Weights of a small transformer language model: vocabulary 1024.
MLP neurons of a small language model. Each row is named by its layer, matrix (gate and up: input weights) and neuron, and shows model dimensions 48-143. Each number is 128 + 24 x the weight over its row's rms, rounded and kept within 0 to 255. Numbers have three digits each. A neuron's up and down rows have the sign that makes its largest values positive.
After each neuron's rows, "fires on" lists the tokens most often at its 100 highest values on Wikipedia text that the model never trained on; "fires after" lists the tokens most often just before its 100 highest values on Wikipedia text that the model never trained on.

L5.gate141:107178096128125177084111125182143092140160142114184108138159113130087122150108093171094160126144140137128103085139145104137133116124136146118098124154150089222129137142113165139110140135131127106072125127112145128122146109127117122101123152114128137154150101127080125123146108133106093140
L5.up141:128150141125116150107088101105123134146109140127112109112142162160169142136156076181123152135092114133104106087142128081132175096119064118116157120153143141119142091129116169133121120131144137149098130117155103132113170132120141092126103080132111113130131137138128121158178162129124124181
fires on: "y", "ent", "ball", "re", "j"
fires after: " S", " w", "s", "oot", "w"

L7.gate158:136143099152125106147176115088144149131124099154146089131158098178084107146141066104147111107152138089170116177123111143133096117113170178134099173110138193126116136137122085126119120138105136134127135141152135132142152102147140147063097123133181120104146115156143134134104176149108114092
L7.up158:112113169120147136136139175102132116097158085138079089115128094152086117128124124143164092147150111169138127087110138165121136119131143098154113115139145118134141096139123110109131085126149127142188168108105158097129167162133073176122130108091100154094107104125142133135106138131158095125
fires on: "ed", "ant", "ib", "ab", "red"
fires after: "h", " F", " f", " S", "f", "u"

L5.gate78:094122082111157136136145120114084149145163132151159131129086148110124112131132163096120061154140106109157118147137102127137137130147139137150126168106131116139105141135143114076113149113117110158140151135105142126144116108125130076087140134151123164094136178134129113137121125116169151099
L5.up78:145134115140152146122093094138105110164088125129114133127123112155147090104148141112154146132139116146127126163120118099130138105099137134118112105095172177084144152181116156126110143135111138140152105103141205096125112149144142156113144145159125094137104120105159151107109139134158110165
fires on: "fore", "oc", "ific", "use", " can", " time"
fires after: " be", " M", " v", " m", "t", "ual"

L9.gate126:149152112112098121132163093134138152108182134140136094146073091164150136134134158106126109053153101177160140148152103125124152138117171101094088099130117161118113100131132127130131141149092143096147132127145128131158097133130084152140107166133193096148104103132126112123156115099105124133
L9.up126:153162088127172143105177165101154145115114146112140128132160119055092140104099124164122119136105160106130151072075138111140111169157129144129164126128149104146132153122154161139164131141126113172145125130144078135138120116093121148130153138137138136156152129115102115127098106177127088105
fires on: "is", "er", "ow", " f", "at", "av"
fires after: " H", " A", "h", " a", "u", " h"

L8.gate28:171126132183117119109142126133140155107133113102110129155149112141120157073193103077166138147131144138117185111104134113131155128175154147111123122115126146126121135120162133114131155093164129128144138134141114090102073134149161164133122132093129122078102134151112126106108146103148103126
L8.up28:115116127128117129130114150100130070142127175132151105095172120130121137123151115141094106102154106148154099086109092170145131154097105111144137093167132110148142159123133166160106144123152128091144124114131197116146149173113124119130149108115124117143116143142125131128107132105129141095
fires on: "o", "ot", "t", "uc", "eng"
fires after: " g", " to", " s", " c", "u", " v"

L10.gate146:129121121110110104099099150079133160131124136117080123145138098095130130112109117094130094116134132125135152114151088080180140126137119099104147143115107103132102122135112167105173155075092120164148107146138129081123125172132139161143129177083119178114115118155139115151097147093131153131
L10.up146:093118133126129145112117082135148146142094127119154115138142166186145099118092105121165159123112081089107102123114125099130095159140098102129124130121114131114133078150113172147119112134123145156181151126144121131169174145098147142109117151126155135133084137150142106129156131144124155114
fires on: "t", "or", "ess", "all", "g"
fires after: "re", "f", " c", "p"

L4.gate18:121176168096185119116162112110108120136091135136131175091118081119085121105125087104132142136124107129118138139105129148108133146105116117140148174152173117107164187107081175156101107145105171158128119103118095166115144098104101141114135116121170124141128102149142139131127160114126133193
L4.up18:166161172069166124176150091073161088172081105146152164124117125171121108143084096120142123145124110090127150141097155118148126141100125118107094140142173136088124122087117176118128145141113118112127120101141119176085128090144145122105116175140172131157122113140132131106162090153137131133
fires on: "ron", "oin", "on"
fires after: " p", " B", " elect", " c", "p"

L4.gate6:141108103111156117139143153133117151130145091101128126100109152100102138062129114126144115165091122120141119095132150122107123120146186162139162130098159123135112107152156141093133127142112183135132149171161125148097144140144145139122151125128103119120117152129139108133135101109119087128
L4.up6:126172127133147130125164155123153129140086080097133145142118129140117134103108131175146128163105088115117134096123154120099119123097151095133140135093106145163147137079134130052116108146136136117134150181127107142123133190157099139110147101084114108114088154160150125126141127167115121118
fires on: " l"
fires after: " the", " a", " to", " and", ",", " was"

L4.gate31:116124109135130126182121135118123087144132131104124107147161122129140119139207109119123121126115139155124116136073086156121157107138142122115112111131138096122129095136147081149092155139135077175154123138123134108098090144179106107103126154106137096132156144125112092102140126132073130141
L4.up31:093139125147109097113149063145079070098149091140115089107109157138128129163137101152169114108095123129095167122111156173158088140134103146136143140121121107100138139149120093134118111070120088074131167140111118142144132100152138150122156128143093173143124125113139115091115150150114122135
fires on: " re", " S"
fires after: " the", " in", " to", " was", " of", " and"

L10.gate58:133117149126105148140171093113168137173130129082119112156119089083137136152128135109162115125155087123156120112125118117101123129155157148142204136134132160115117114132064131128155132128093142109188135128104096108104144139137077152153110144115125145114120177142134122144111093142159155081
L10.up58:138152145105122106124134109194122124160124085132121079131142084129169104148094131073165126120153150124098092148175119130093153121144130135187143136150132120081097117120129137122146077137109153153156139157160129121126170151125118162163131151127140162110116132156110117113142108112059151103
fires on: "or", "el", "l", "r", "le"
fires after: " c", "p", " C", " H", " h", " O"

L10.gate15:118147154132130083140187179163126106101135126104103138095130114150137133098138114168161154102136134156101120154077138145135109135112105095105100113121136119151055121104164145128157106095137104201097099123111085126160120141123086150101132148118127119138171102136124119136140173138112173127
L10.up15:101142127137138117144075127118141092116155139133125127095124112089096148114102134132158113125144121107078159111155094090126085133149142155144161124083116145123119084157091159128171080160175130116105172137093165097132164117158125106117113144149099149099175103123097134125079124160146144141
fires on: "ed", "ong", "iv", " med", "red", "st"
fires after: " C", " ", " c", "y", " sy"

L3.gate162:113104094112091129156139129086135108121096155131104141141157171138146128096149117168119096123116110137116157116109117095111152118131112111157150142155128112116147133176128151115133112138133120083169110126150152160200136104158161118133130146126125114114103131131109117167172130177086114099
L3.up162:143119168111142129110172090100175117149154138160154129121122118103103131158130105145152114144129140094192168096126149127135134134109183105100099107106161087157104107138148121118106089151165079151145124158143109161136130165169113123143106071134114110110090099151167117123136110077125117119
fires on: " A", " an"
fires after: ".", "-", ","

L4.gate189:152109113108152123145162081102135129163140111158126114155084135127116116098130167153131077129135155151131112134161165119111128113166172141109097106142171151154114137148152169127142127126153105116070132151103170170133160117128122139140113146171115108100087128173108133152089129101156108110
L4.up189:179134095109103131124130143144138121123135124156116115142134145119129117082121166147133091129146129188133127154161164121107097121111145137136119129147147108112113116135144149108114134118147124126074121114088162155161115095115115173124128146144152094118082101130154159131132180136145140141
fires on: "ing", "ong", "al", "i", "c", " sh"
fires after: " s", " v", " al"

L3.gate169:137116153158204088134115137135133096123138134066105146107117110114123090124167147158112096128142101138105126146131130100136117117154120140150160105137200098115119160108135116144118115144144140125124138177125116088133118177104157150109129119121132084119150139147118121100116138098106151076
L3.up169:178121127142154104148118122114149115155093157081150170132112200172088091118132096110100124112101144099106118132121133132132145146115130102138148138146113101124134114171154087167123124106092158141142083126118140136131145092133096164160111103133153121105121149120127151114126102106166185116
fires on: "R", " R", "pl", " pl", " r"
fires after: "\n", "==", "\n ", "-", "th"

L4.gate47:164140066129123102113111130154096087104095146133156104103095132112117173150159088134140103116125138167149139158123096110144117121110117102125101107123130160170128143133148169141137133127138117137178136094112146147107143111121103139117148128133163117129175093138135116112102128093101150148
L4.up47:134127119127137122127129121148141129133124112175122089108103156137141136134141059117095133087123135147127135100093133118143118124185075085124166123134163115137154144081123164151131102148131149112134116120103117140076126123116112143108150135081131154157145130112131097101108168116120170166
fires on: " A", "I"
fires after: " the", " (", " \"", " in", "est", " of"

L4.gate46:108105150110111144118139103118171135152166136143163115116164145109100127091081114167101092163133176113144079171123138117122127104116137118144141131113106117159110107186116138129117144121142086136103170167116146147143173126127175121107111125164127094158120154090133120136152118128124087149
L4.up46:117083092105134143095137110118158124117102114171169110120123149119100089168155130132144150125111134096117115125116118135123085119123134115145110102113159116096146098186136167098139122145170132104146135138129124165110095140121133104075100183140102084107108127164118161149108141120128138133
fires on: "i", "ound", "ific", "f"
fires after: "v", " v", " s", " con", " r", "ac"

L3.gate125:110123130177073095150135069112184100154143157090142119166147148140141142108129114116074077155130142123105076172100129108144159134116118126121106134140102112118160147131112137125154094125126144127152194126154160152111123126115094142129123096134138192108165120111139121156135156093121135138
L3.up125:116101146115144088116145112137108111147126105153113139104138153136141138141094109115124064150135117118152106123145149099144093129128119189159084132152102119135158115134152113143118110110114129132156171112095161156119075143155091132180092107121127164081098119163124126128105154105093089110
fires on: "|---|---|---|---", " other", "|---|---", "R", "h", "H"
fires after: "\n", "==", "|---|---|---|---", "-", " \"", " the"

L4.gate105:162121086114128124119108144168104114169159150118150174117148142173127143137142121164114137109128145149075164094117114167115100099159124136122171128127077105149136153099138134091126107102105106153127120109073136105153098097124123168134115164117153131115138135132131132127131164095094132091
L4.up105:154148152130163145124104121116125092146144097135122146134128163112114105156145095174130129124115101143134169130113101116124096135127154156175121132148132132155094117097105125110129098128157100087122110153128058083176115123136090081141108123137160113164145133083132133127068177129131114117
fires on: "st", "vel"
fires after: " sy", "he", " de", "y", "on", "ro"

L9.gate4:133112137121128159154125101166145136143118094152138119147166134135127136160152142117126106129107150151111113145137122077133136122106112115127147109046088125139107150123156124067108165108162157100124144111155177082134130152140095139111158156135107106134095138126142098164142090091126145107
L9.up4:121102156141088101137112056106132128126111132162129126110123139110120136149139127131111104137131137163139149097103096156144132109116142161112134141111142139135110132119116131152166133166149155092135156165101116064109145123126111113051175117118139144092139124105113085111124129114122113131
fires on: "ir", "or", " Y", "as", "."
fires after: "f", " th", "|", " Th", " se", "v"

L5.gate8:134136137151128114146142096148144135078129131114111152149114138113100088115117089120133158123163119158134155108076121083149120167079141138153110080150157133136182125148092107172114132099108129132136116130184137116169122123120094138138157102145153128118145062111116119136149138132111100111
L5.up8:098111141106085084135109119121133115111167113143164161139166115113132080130138139146100126155102112169147154161126098132099117102148146151099120117134119135159165119111102134150077130135140102122129129141112128108138135157157179134079135135119115104098119068106154114183129116103133160145
fires on: "g", "ark", "0", "eral", "ual", "est"
fires after: " Re", " gen", " D", " d", " 199"

L7.gate50:132189117104133126118145074106164125100110195157106104118154137138154103146162119089091130127095161122122135141105110138142151157116142123131075157111121111083137112121136175156138117101111119157098109107113112182097119106125122109132134149136146108087116123126099121179150140154133112141
L7.up50:132179132095139144149104118079160092159147135134112135090106124084130061168118117146114157147100145143136118141123116114169164124123078123115155125125111145127126112112162165157113114133145143076112151131126111145160169136131117176105116153138164114100123132121142132164112111135119108132
fires on: "oin", "ron", "ac", "et", "ec", "enc"
fires after: " B", " p", " F", " P", " f"

L5.gate175:087159094111110134111118127135086129135087134176105114091129109135143140148130090122175126137113126115123134141113110099163091137112125125150079131138144162096121105167124079113149132125128101166117095127122158144138147118089158137140114145175141102091155128121111101133142082135110141050
L5.up175:128125119158109151107115112106071097113162161110133097153131136100113133196120136123148140124128162061143143127149104072126087144125153169126117125169101116109153128127170088115120117117162093148137118140138152122143121151141129122129125105133197117158113142101099113150146142109109102092
fires on: "ar", "an", "em", "ond", "g", "ed"
fires after: " l", "re", "le", " L", " le"

L4.gate60:130121147142175070146144123133142119101157125137139147151134148151125092135150142166157124139155144128130118142131169098067160164103151128136118130113095082199125139182102137118093130146144136144131118149149097127129107150177165113115139145125122077133097122140117084093156100107113101132
L4.up60:124137138134111141119143124165122113126165109132128112127117183155103127107176126089146069163120124152168143065152154114102121144145177131134118131119118141131097157134152127135109086160117135098123136163173093139110106131135138152112097137106107110128089173143170118143129173134166093071
fires on: " St", "t", "st", " st"
fires after: "S", " |", "-", ".", " under"

L5.gate81:108128123183134099139121133143102131159116136114088125147110084085120106177159137125151158134086126114109109130121133116135114169124124162136120136128117125086118125121068096120129087145176092131124159153166111093185144087130128158115077100090130128110118113128160116160114139118123131120
L5.up81:131102158136093123153153067137130133120119139122107117117112149162125124149146112135101143153121149116132133116092115144136114187104145100136169113122139115092147116106119148124144165130133143169133098107138132144118147155140178108121057097157123150071121088134136178135110093125163133104
fires on: " ad", "===", "=="
fires after: "\n", "==", " and", " In", " in", " was"

L10.gate64:127087120121144121116131145100116137182134139118136145101112160130150109145162129166143094123182135102135153088167149089121106124140138135126118133088113139121126095128103115102086139114131117145160132110138176151132129146139176135109132100148116117135151145128164125126129124142193144157
L10.up64:074107092159162132115099121126135105157170109140129098115149165155148110123169123127127116152111129145136126078122108120132115131106159130132125095100141108110153114126127101161133156113135131122108199098134154150106143124127136121142072135154129134139121140151118128143112117137168110123
fires on: "ra", "ip", "ro", "qu", "\n "
fires after: " t", "il", " d", " c", " re"

L8.gate10:168108108128110124131140115123139162100103132161097133121099103123154099120173135129147133122151130134143165133131112153193125105107115113144114135144099142137140106116144090111120104127100093138145125098129125129116092114142166116095072166127152101064174053149135129094143130111146108145
L8.up10:132108168120143153110128137131118099156144129172125150143103128123151099131188171114154128168100104183137101128148092135112160144103087165165132107122119151124135093157056100131136102154117106130133163089146157136134148150102099158101151103141116129135133137092121163130117111124132133081
fires on: "=="
fires after: "\n"

L5.gate135:133158132134113143120135150102109123171116140114107124138137119114122136094149121142138095133146128078137129180135145097120140132111154120120106090132084108192132128146141105114171129120113102164108103071138128144100158116147177100141137111143072182058165138135107076112148120125152142085
L5.up135:099111081137101106098084132113124127132117127133153099138116129150136115102097168181160070117127160119157136130128094142136112167106165160144125093106093123135130120124128139105168147115141150155158075097109122116104161142140140064149170158113121148146115125148186165110169116113146151125
fires on: "end", "ent", "ond", "art", "ed"
fires after: " ", " st", " L", " t", "re"

L9.gate141:099130133160134114106142120158106107135150127152154117123177114130084141120156129105107137140174136139132132117104086081089093201104172112092132110121123093133143115108118103134129113105144131142110121107110128121134175170131136126138141113132137136164095130131123093079109111045161126119
L9.up141:088140096134147120125168123125140129078109120153162115163149154132129113136137145116125173116128154106150138105145156159156105164159151110133143136139130114141103123135157096135172101085157087140145124126112112130131093114160096154105183147133156129096152162139103111116132108148110092130
fires on: " In", "un", " con", " =", "vel", " ad"
fires after: ".", "a", " de", " to", " In"

L9.gate138:117136073142112157151121091136119069128129116133116145088130169118116153106114119078089114130085144129086145138158120125107112124163103159140171106105126127142184133123150133150047120132126180100125159139148090116115181124137166168133125111123117107130157100114106157140151115112136112147
L9.up138:106103164119106099180153094126129091100102136142131131110127126115141169142145140156105107100138146126106150162097145116133106105134159087125134138124150121068117128178147122157109129135131125139090155149152084156134085121158121162141137104097111087114154129144102153108133110131104132190
fires on: "v", "ar", " per", " |", "anc"
fires after: " in", " pre", " v", "es", "ear", " ("

L3.gate182:095157102132139072139112132177090094112149154146066143099144159128149153137135118186116105140141127152130146097161142143142155134125125150132132105148118180107133129120125126123155092132176118124147160150110113183108098081118075134115113113130093149084108106118144114148132146119138132135
L3.up182:112115113155092119080091100127122170161141118096100151110116175139173097117155118148153093124140119109169081108115144130143112137119090140137161122173112177094125161111108131154125135130128144120163159162146112139088070149135082129182137101088126160114142100110122144150146138099135120130
fires on: "C", "c", "re", "r"
fires after: "-", "==", " \"", " (", "\n", "==="

L8.gate37:118118105119135112160124131129154113150097114164125124132147144089137102073133131112152141171116130131149145122132109168140090125128129149129125139152109103146134137161147153095137153124153124172156053127148173127150169138130159130160125121158109116179081117112131123126139132120119163098
L8.up37:152132106146141125138112119067116115163108130128120126074115103114136102129181140147165147126166144142149081078117166131151117114176143100113108126098130114128100150087125127135112133142095161158168154140113149137147107140085159119117106117084164109130120123153160162119073123135138120121
fires on: " was", "ater", " She", "n", "m", "che"
fires after: ".", " m", "in", " It", "at", " it"

L3.gate100:156106162122142088135141134109109083093130103107133135183109128147117152154165128138135114169153141114153136122166109171145120122121138174110090151138126145143109123108158149127125104196139135118144149088163113159088083123139160112094125132117127120101161129112136131105129110133099145118
L3.up100:137124107108139105123164123115127129144135121126115157102116143157112108138138135139140114137132161107141142147131128123139097101167095112110166156099118164161134115131166142096117099120145130106126100117155115105112105151129125135101155099147118197152126117157172135105135128148103177102
fires on: "t", "A", "w", "m", "v", "T"
fires after: "\n", " (", " \"", " un", "("

L10.gate126:105112140144104160153152059124139098131117128089123133135159083137138177120114169146200143130173141155126098178138107108128104109132101164108117146148106130097146082146119132110138112118143143093099136150103132148106141111149116130133148135107078141131133135138106135111166114118112128129
L10.up126:104144128083101091126110129123085093126125171104134121172144079130150125141124163187168123144136155116141103111119167110107091121217138106130108150089110139157131092122130093113149134160126080130159124165134118159095111134133090137094152105125107111141119120180136113078130101120127143135
fires on: "orth", "outh", " United", "ong", " s", "ast"
fires after: " N", " S", " the", " H", ","

L4.gate125:115108089085074140139133128145144116134149112137157130126128138084123127099119156136166082125122133144140143112115063122146168095153109102126140127139124115134113096144167142131152137143167140139165129105148149146112106181138097158096074139117126150138146158113133148121097119077173159102
L4.up125:094136143168114120117119118149156148130167123153129121137173140115130105127118126164124136107142130132075147118109091188144131082080172131077092136153169130126136137093103073111121170149072142113127116105166130125097156148112112097103126154137113154146126133145130108088120126101128148126
fires on: " =", " a", " an", "h"
fires after: " is", " was", "ec", ")"

L4.gate0:147135103180127121096129158136124140122083104122153125116097142096111117122114118160148137183090160128132077141104109118112162102158123130093104119110107149121152163148148156162104102166124085107119153097112127147153140113095119119139146111174100136131169135160134146109159146128112127147
L4.up0:117104153086144135176132122080112088134106142071117113130147163122146143112181168108124144106119107138176130149135101079149121149141141133148159096123131130100118095120142101142140134136138095130115132100157107124095132103096154139113135106118121132101139121143134109144137070161123111085
fires on: "og", "ount", "ake", " Count"
fires after: " c", " L", "i", "il", "ot"

L4.gate122:110108154124136118154151107126111104125111151091118150116111116163182164123132107149104114137125087084151108126145088121121131101095152140139120143146142144166122100107170119107112142136114121142176145138105160183137111099124100146145136163139191114090137115129137079114100165117117137137
L4.up122:107090094141126135116117143151108093121120136110122127114116078107178170149131119140130173093144139148131108117158075109154093104113143103139143153138090155177124126127149131117124109115127143173124149124131115164161123065107143112141110113133167117107131140120165094109111162162177158118
fires on: "C", "c"
fires after: "-", "==", "\n", " \"", " (", " un"

L5.gate99:146120124127117122150121121126117116116154108131129137100149128073136117133148159117132148124147138109140114147121099166118142139084187149116126105148125131140084133092140152096152128110113171106175128103124127086126144164164141165108105132111093138087156146122123126100140133101108159160
L5.up99:117111156075160106129149109124132127134153118136120150146146152115145141114149175180124118080109127134094153070127074173139136140087097147123117105139168149120095137124112112132117079132136147119168113096118120127150154175136137129114124118117147135108159152139097122133129108124094100116
fires on: "==", " =", "\n"
fires after: "\n", ")"

L3.gate4:147148132187154123129116072118121097114151136129136088116130151133107120160148107165164137137114084131170118100132105150140142191097111150126123099172106126146149114176141164132098107169139128129146150177123115113073133119116147138112154089125103122135155109130165143127098131101128098105
L3.up4:124159126142116121126139147140156136135139169106090106107121116116136130101107115138153134150128125113106141150091110149122155140098089122124121103106130131096147136125172171152115130141143126099120149111108130128148171174132116119139135112189094113132172088134135165116138095109142121113
fires on: "==", " M"
fires after: "\n", "-"

L10.gate136:117127130131120088171098148121105115100077095096163105178133139111115100177138143112152123129149137132142137118087094113137113140123129134137126093128122103139141104158114150173111163119182149128136093116148125086103143080145108135132120122138117139163143151131158118136107093062175129119
L10.up136:144124129137130073132123125144138133084122107168135128136114084145149117143123159147100120115109137108166163185100102078118117113144112144174105095147148135154104126114141099122133108133096105196099165132131118104143140126116154158087135175144139120130116141111135109177158155093101090147
fires on: "ir", "ount", "-", "c", "al"
fires after: " c", " co", "un", " 1", " w", " h"

L10.gate154:080185094157138160114115118143171128116157132120141145122149082122106093153112128126129128098140116126066138138116128106133151088153130139144144146060185143123104131168141123125152099149133076184166128132123122092089123159114133163157144125146138130141116169108165122171127114148148119119
L10.up154:131119115141132130150118127131139137106149111150103139115118144124074064123111086115126116166099171125141125155107144095111115113166160116122129060185118130117176142149120108102128180085165116103097123129135133138125128152168149115120135132141140135166100148117150118152134109119086125119
fires on: "ce", "oss", "cess", "est", "ect", "ass"
fires after: " re", " p", "uc", "p", " d", " con"

L5.gate183:131143153132133157173078109125110101104167148089099168123144098115147140147101127104129090142124167137140134093093137097157104128144116124104086122139114138104132130113164127111148127154124108132122168094135111105163115101108099131114127115105136161147091127144128112148150152106118170129
L5.up183:139089144115137120180132076106186123153101128064103131146132106138138154174104108165130145136121129153154153124132124167150128166107131170125106122124118154074138133087151108126099167127134134116146120114125134132113167154160131107126075152127137153138130144129130097110135143130152145124
fires on: "he", "e"
fires after: " C", "H", " f", " c", "ig", "at"

L7.gate17:126146142110124149141154145165132083174128120128147103136157133152103136114129133132109129127117131117138140145145144110100099150136149086128167140170113153120088171141155118157174153133121166142116104111133165125116141096146139151139140101128137144136145146103129142106118141138099097152
L7.up17:183147109125159135115127091152108157144116174148090141135092097102120112113109102093119142084083178151138120209136123130154112156097111126141125151130088132145110151128175105199130108112126104114102103168116128078097127126162159123147136101107134138148150137082166104104114127119138088123
fires on: "hn", "e", "il", "it", "pl", "or"
fires after: "t", "ec", "ch", " ch", " ex", "ed"

L7.gate25:147157142153101163137104107111108120122109136147093108094142149139129162139139161160129150111098120145101122158113115114132112131108094108131109124133136164156129136101172091145104092115163098137089120135124110110119132150181165114117119165183127095121127144117140102123133110110091136117
L7.up25:126130138141140144137119126124153124173143132129086090102191098154114136125129134118128125182119131126181126145134086157106110136159081146145118096155113114176140148086147116150094115094167137140117115106143132103109160139123129149145124120103160088163168121109132075165108107143100138087
fires on: "ot", " med", "k", "ol", "ov", "ver"
fires after: " Sc", "il", " Car", "ric", " pl"

L5.gate172:125165107135096095125110099140137146140128117124107131114141102125161142110127130167116088123119113122122091110102162119108136168109111136097124108120109140103100145142143132133144076098135095074147132158140166155150132176160139136172136125137128147091129141174099142148147167069130102118
L5.up172:183119107098167114095111129141116123141155131127134141157117124109164142151122104126144124137113105114102130104115137133149102168168124158106138114135133134149132128073065110094123109131123144129113188095112178156153115153067133133138118085117149134149131155138133162118120125106134105114
fires on: "m", "im", "qu", "ment"
fires after: " re", " E", " ad", " l", " t", " e"

L5.gate138:152145154129137116131127139129095132119127147155130155115174108133127139159098159132091107131147125143132125176117120144127147118138137175177106101102132139127140136158156122116100116121122121122152116131136139110130112094160108122112151140127128084155152128147102144109076157139113159059
L5.up138:155154134160156144095127132136106161139126156123096188107159128128098118123128110132153139117141120130132136142105140083154104125101098124146118110168136075170147158092125125114128134143148135108133072103103115121124107142090132083171135139125127130088154110102104130086113098161159105086
fires on: "ric", "ail", "ivers", "ug", "b", "ri"
fires after: " r", " R", "at", " ag", "ur"

L4.gate66:129134148164137147174130134141120114074115150138149155153112170123129132157130177116094111121147136139163107118130094161126100206131132134136096134122102153123147173155131135122101131143141082135183098161133131119100107117127134117108074129111117107147124130142082126132129159161117144108
L4.up66:130149144131136141164110140149155113118081161132155125104134141126111125172130113147142131127127156130180152118156142119134063186139150142142101152116080125125114167132118111106101155165162114141162094167109138097100130120111120129109129140139153097161147113143093131105131138164113124089
fires on: " he", " He", "e", "he", " she"
fires after: ".", ",", "H", " that"

L3.gate3:101129173149141118127150120095130090148114166068114148103133113168129136127160133132153116119141145105158094125125116152118131101145163149123119104106138081138170115157163114142162130159152099160155178134122117112128105128170124140104131145108160153080143146100121145106151129126090153112
L3.up3:093090141132115125099197141109140099141112181098095125129121118167114140151162159140152136114159153118137079108091118125138137117168151102146104129092131122138168117180136090114157138109137087142124146155124124118137139130150138149121136142129131131073113135111129128117166144125151149130
fires on: "S"
fires after: "\n", "==", " (", " \"", "==="

L4.gate151:115153135110115081113140120102110114150162108113094127130137128115111167147149156138153119130139103155117100110126137100134127109120125136078092152141154125149168104143136131134097149135157104091117136148146134154176166139142151127086092123147106156112117117089127121121150139079105138114
L4.up151:127130110091111113142176110150128121132148167116119118126141139160138164135104115090173103132117104142106050102133117062107132122129155138113101153136124142108154108188158156125111124110147086121134104108117127136115131101139119111143083134118139142129113100138118128109118129156079134135
fires on: " s", "s"
fires after: " the", " a", " The"